config.toml
num_hidden_layers = 18
attn_scale = 0.126
bias = "none"
warmup_steps = 30
MLP neurons of a small language model. Each row is named by its layer, matrix (gate and up: input weights) and neuron, and shows model dimensions 128-255. Each number is 128 + 24 x the weight over its row's rms, rounded and kept within 0 to 255. Numbers have three digits each. A neuron's up and down rows have the sign that makes its largest values positive.
After each neuron's rows, "fires after" lists the tokens most often just before its 100 highest values on Wikipedia text that the model never trained on.

L2.gate246:130161147122143108181145085124153126115193136109159144146110194155127146155108116129139163092098078106113149146172126104137132126113095110088138161169149151116126118127104114130144123126133113138126115158148133184122105135112160138119084157108176136154151149115118120144140139124114120146148154142139139125107153123157135125151146146126149158117150130112112147114104115145155117121073
L2.up246:106118135109127146146117153101133136145162095154141097107154110085139091127082130098125136114133137126100141151145091097124146110128125143102120159141135092155145126127096134119149145093117101139164121107170121135099138146119122104155142121099118133112147132151152147127085143174160103122141101158152143141148138129155116111089129168126149147116099107107121142175118131149158074097131
fires after: " V", " R", " U", " G", " A", " O"

L13.gate153:152152111122156116117117123126138127158121119168157128117055132109144162139120173143089092121137129121128098128113134160123145104097116118157115120121142132125140123124162143132190151122077118170140164100147163147153133156136118128112149114139098075136128127144139132130144123109083139111146140096127126152130109101121136116079131163096165111133155139132162138150118099091114116125163
L13.up153:093129164119097112158121164109119142135082168128161110116106125193149111123174169146175110127107110162181092077119154132165111143171130146123088090115163129109150147118113144139149168170116100117182141118136131094151167112146083133127107149134128126150099120164172128153138179145131115140121186137115080131132125112149143119101138151102140123133085116138125093100128147118093120150114
fires after: ",", " His"

L14.gate208:142141157163131134168129138110130120096084122150111127130122127202109107135124122129149086146132118131167127100060153151155123127101137128116118125133163145154099120104137110129157099140129123159158165072133090132168106114136123103124106134118139137116106134115125112163118167150153124115122128169123160127168110133148150115112092145059122128154142122108169120132142096157141133112143
L14.up208:135106132140171112191134133101146159134194132141124123102091115177127148127165132131117130137106130101147106124136168133153107106172137166122115090121132128137119094166083155155092120130153181127098134136136148091117133138188100136118087102139122137139091101164135139103167155135207104102139133161123134156143119143157095123120133145141154122087102116110096123144123137152118112144111
fires after: ",", " His"

L8.gate167:134107138178145100115101158145121130129111122148102104170123138136168107136124157140138151121077134136156105111120125123085122146118130134153100135144141151117142123135153097112103136129124194119102178146115143165137138115147111132098113114150118124130087129139124096090121137139122144115119119156140130175124115062135166096106126132090140112141119125185158120094086141168106173126182
L8.up167:099129086113113108156098113104107088122144130116172115135117145134135142164095148103166149128108101132115113077133132134137094111133132136135112096140112153140120108097124122080131136110154165106162116113160153135129147119141136113141138157115106139119111114126124101116121191114105071132096130133148093130112114139147134081105123152143165157122108132109107169145132102151188173169170
fires after: ",", ".", " n"

L6.gate321:166137148163100089156145099135164172130173176178149122114126120123138139119126141121106141094147130114137142121145104118119084147093114147115135084173137088125160103101113123191127123106182108166153136139137122105126146166096113137115120134107109139147103096117164109187109154121109105123114162134169104100131096162154141164150135155150116145104131113111126102087123105149159130099135
L6.up321:103159165152105116151105107081168127075103147152143098124164127137104100105104145115087142088107150108097112112145109121092078128166126136158136111110105135150130144071128111154161093163128133117188144160105137146097124158168129123124128110117101159136142140109111104187118131148113148145065141142141090132095122158179134136147094167141110139166161104100114129087144113111119158127119
fires after: " A", " E", " U", " |\n", " W"

L7.gate429:101147150129130153133079120126150114112092103157128146138122124122101126115126151097098152117137127121112157171103122113147114104141089128126162135126174151103112154165123148126132113140121141147105099106160179144141115115118163098116145096150101096078138116137121195124148122152192109114118148102142108149135101143135121132111157128132149125109136138117154172164119154123140102134141
L7.up429:145126147129094107130130084177169128143123121130120140156115139166124087137145138149144140129118156139138122112118123138114116094089157135098103150105117127129114112127155103075119106132146118146156137142127115111121130161117168105097171140124133124120099104134095129119155122144107128139103138115124158137113146160089156120155108169095159143100112172154132087101093086119118123128091
fires after: " R", " B", " V", "q", "and", " Sp"

L10.gate496:154147136167155136151128144127140092120169126124105151126088128158109114145144148100082118120093157128130120118180137151127096137126133103101127142151148128120169194129150147157168143092136118185125167135144145156114143131113130128130130081158151149154115139156138073166131102116091141135139126153154118150123097146110167109141122173116141135146104096159182153103125111101137100111107
L10.up496:100134128122125123136125108102150099153154129164102121115138140151132177109138137140113094148162124137088104117100096123105089126106130116104125109125145151175117154108122145143150158134131130164114167157070136094165147107155130130157165144144111089100131108128127105118124120118179092125149137167112129125119111165090108092113125119133098137154118149101132125140093125108090090139142
fires after: "\n", " is", ")\n", ",", " G"

L7.gate334:150159100123135086135121110151108100076124085166146107134135119126168152104121112089152120132107055133182122122073160137111147132119081142140119112102137115095131112193133155124149133098102139129119109100135117110153096118131137113129144141126130126147122128140178114120120126113118142122131114183152130144161133140138139148108137134104150137125120149153175147170174099110100147099112
L7.up334:076130152109155121141106135150141146122129130079111114087122117098116115128160121149138093112142118149129193130152161112128108153166160150145116153145124133122147146125114135104127106077133119148147092097117159149146161100106141128111120141082141170153128159122184139148126119088158121133067138151110133118096165068139082180117133098159139134126125161162111141157139149102113152167121
fires after: " ", " (", " the", " mid", "–"

L15.gate276:150133138154104128146150131090105093147080121161135089124148130103124144089149131133155140120079136111174134132193099135074130115122132147134137087116075127104128132144146165159146119099100128170077119163121129149152101133120122143126100151112136105115105131102117160153131089100126127138118128126114152160089151151173159099158098132152131115101095139107116143147131176137121181102134
L15.up276:123117119129140114109123090094123141151173116118147115082130126142115117126149100115117122112156117096147139049104167149136155126158139136191118095134111113110133131167112126143111098104106105138113155126149188151110121127071113134139155109135148178128137159126122197114135137095121133160130154128130170172084113151132176126144138146176098117126130157141134135121172142100137122114117
fires after: " ", "–", " ("

L7.gate117:046096145174126097134127152162168084152137113130147144086110100170166128123184136149148132130130155107104129152115131122129091157151144111133112111145134093097124117091159116112137153156096137146094113130128144102129148152170167115140096170073071123144097109151124123139124097077087078107118093145113079109110088130150167145147092166117113153140161111174132164119157139103137122129113
L7.up117:105117131129127108140095113137145065129148142114122121191127133140145097175159100141172130096125139080097154123119117111140136158163129145134085072089163182134102141114158115135167166144099121125130134113108143139174186143138170125113098145103093149131122176114094119137109113119107116093137141151144135102131067099126149102128116127156142157157149121136113116148162102121132113153115
fires after: " Ch", " E", " H", " Ne"